From a checkpoint of a small transformer trained on Wikipedia: no biases in attention or MLP, 10993 steps.
MLP neurons of a small language model. Each row is named by its layer, matrix (gate and up: input weights; down: output weights) and neuron, and shows model dimensions 256-383. Each number is 128 + 32 x the weight over its row's rms, rounded and kept within 0 to 255. Numbers have three digits each. A neuron's up and down rows have the sign that makes its largest values positive.
Before each neuron's rows is what it responds to, as a language model described it from the Wikipedia text at the highest values.

Word-ending pieces. Final or middle subword pieces that complete a word split across tokens, such as Ins-ign-ia, annivers-ary, Brookly-n, occas-ional-ly, success-ful.
L3.gate74:102133112142144166134170074115160142107082143098117162134138082130091116104161150107065120112169161108140184165168108106148158135122134071120119161098086146164137100170152128084131117072117104138138082138077161046132173113189137141129140142093092079083035113114133111096167139165159172085128150117141135148142132130129156118112136154163084173126119142163124093032133113093130114142031
L3.up74:140212083157118108128105115164094080105071136137116116168138143114068114113094103111139081085095120149136137134130118126082115199113142142113103134143128142093133145145122112091176136130108123095106136124154066119176084210155134110137119070140073201072122123165135110121180116143195117149075106113171170125095131098189152113162178093169121178127106068080144099116070149130096093086096
L3.down74:143159185109162043117089176110163110048183066122097140204131138179160131177147103139097125089138151134121110124137064181146121154179130166080132190092143089167127164172087064135147119132194117121099106131113132104163122113191141149108115130203106175132119172151121093143153136108090148179092178099177100105145104102154089132141129077151116102113140102135098152170101121164151119093158

Word-final suffix pieces. Final suffix pieces that finish a multi-token word in descriptive prose, such as -ation, -ment, -ional, -ial, e.g. emot|ional, employ|ment, mutil|ation.
L10.gate589:149145195112122109117127156137099196023143083110142143171144114130149133101172063144088090127128118149144125103108076067115129188137055176070151119112124127102065132110151140169153147148095148173118161142120095128072103142055147117108153071091194143174076123127117154070134076180066103153133172137116126151108143203139198134158146159116155125092128171115172147072133127148083117172127
L10.up589:155143150080132115119151128148087125188094168181126145100131115100118103121107111122136080101112080162151098133132110140093179132097105149106179123161198121144123124160138100187107156123117107081120140110140117153071084132190143087142152102084129115127111131142149143100141108126112108104148166185125134131113110135171092089130165135060155171114149099105077127127098169148130087118141
L10.down589:145138119174233116159090131129136112165120157096074058143115146112180130182054220121192113118140109112148129090155211108182171106097150075096073180158118104115189076075101079134143033126107130087171173144119107144202158085189187182167081153140139181090155114070111107115124112139169204092115054138157170097126170091104095156106080096107161130156152143138098071135156077141161124138159

Word-completing suffixes. Final word-pieces that complete a word, mostly adjective endings (effect-ive, nom-inal, success-ful, general) and the last two digits of years (19-21, 20-15).
L10.gate192:188186149163128100118141113093121138067076105097114111182073107097112130171204150193097093118126092100122166124155133128105163125159125119086149115153095132089100110104109141176148151157116124133112150164132132142139106101116126125159185137071235138172150087135136095110150124151090131156161130147133065108119135122165150116125091092163113135165149110170162132081138068142148095158145
L10.up192:139157132131105101136166122033098110113132162106108131065145123138137093156091130120149103109081143134053109139147105111096102120107101116125095120131055105108121199069078120187145036094162087099101115142149117083143182130106133189150119091142128116134090102124089121128073068101145112072146154044131122091103126129108078075122107163117169051129133141163124128114120088115102134185127
L10.down192:122161087176084109122126086129085156114120114161132043136076067089117168116102143037108134090071077092098077130121129140139101112148123100144126122136207112127135114122089140131115087104099101152066157094120140118137188102124184134134109115105114090095082136132093171128101141160183116121127140071141145166068132098131178196106082135149142099097082048144162133153111176130145090140063

Word-completing suffix pieces. Final suffix tokens that finish a word split into pieces, mostly -ion/-ions/-ure/-able, as in access-ion, sess-ions, press-ure, suit-able, plus name endings.
L3.gate651:119206099208133102132082119103096118067114157123092116122103052078068090106161107124080110092099109118105117116094105162133104146122088142089111139153132166119123070140102101120155123109125152085091155085131063084091094188141091129156090071095131105142090135098133116151187087125136140126170081085131155164096139156118122118153105143123114130104082126088146116096183120100115145164103
L3.up651:135158129168167110149155122109144101153126208102082081094077113113157123172143128169142106118160130183136187101166134144092134106111192162120125116112131144195097097106080148117158111124166099098110163104120134161149080116101152106119162173133144165092077080177087138218192127118122089192072108126042140142172044100154139123157140130137090142196176155031115174148122116102077108147125
L3.down651:134156174185108191106129120106139148044198107113120143145201123130150158105089138115121161137129133120129113139135085195104159147128139156065125079163148132110069151069125097087019078155162183153092189131143087125124107111103122139117068116165106121141106118098069122142120089108121157149172106133171108106128085168107160158162104139107132099109134113112111130077154132074130147114129

Word-completing suffix pieces. Final sub-word pieces that complete a word split into several tokens, mostly noun endings such as coal-ition, Reun-ification and releg-ation, often followed by of or in; weaker on closing quotes and parentheses.
L7.gate61:123169122186138095135112124132069169149106104060120100151156111111120140117162144150088063140096146177149127114132165111120100147127161134158152135077117133133092138139128144103153103108143201162122093155120150109084050168065094108048119132148132106147098122150102130159037036153135081172096089124137142093122095176140121164147070164110094188081131216156097102073145127140092120139144
L7.up61:090106145151142133141176154112160122116151088162068149101083146073113129116176149192090079155156160101089090119118175099124150130122096144162074133113184119137173149111078106171162144102127147141066123152159121187080172092132142155107192109144176134134157125127107122186107122120082151134186080131158152129163120088106132152156106128104167142118185145102149152115073151112135172135152
L7.down61:139126133154110119122123139106202112113130126120158156108085076155124103118191137144150129150177143121070138129113116122135095133122085162101089088129075051177092156176084097110122153123091059085160105033078135114137187155135182153086091092092133113105165198142140123130074120096098075096165159176113123113094155158141078095136176127064067116154072131160130123113053091121102147153197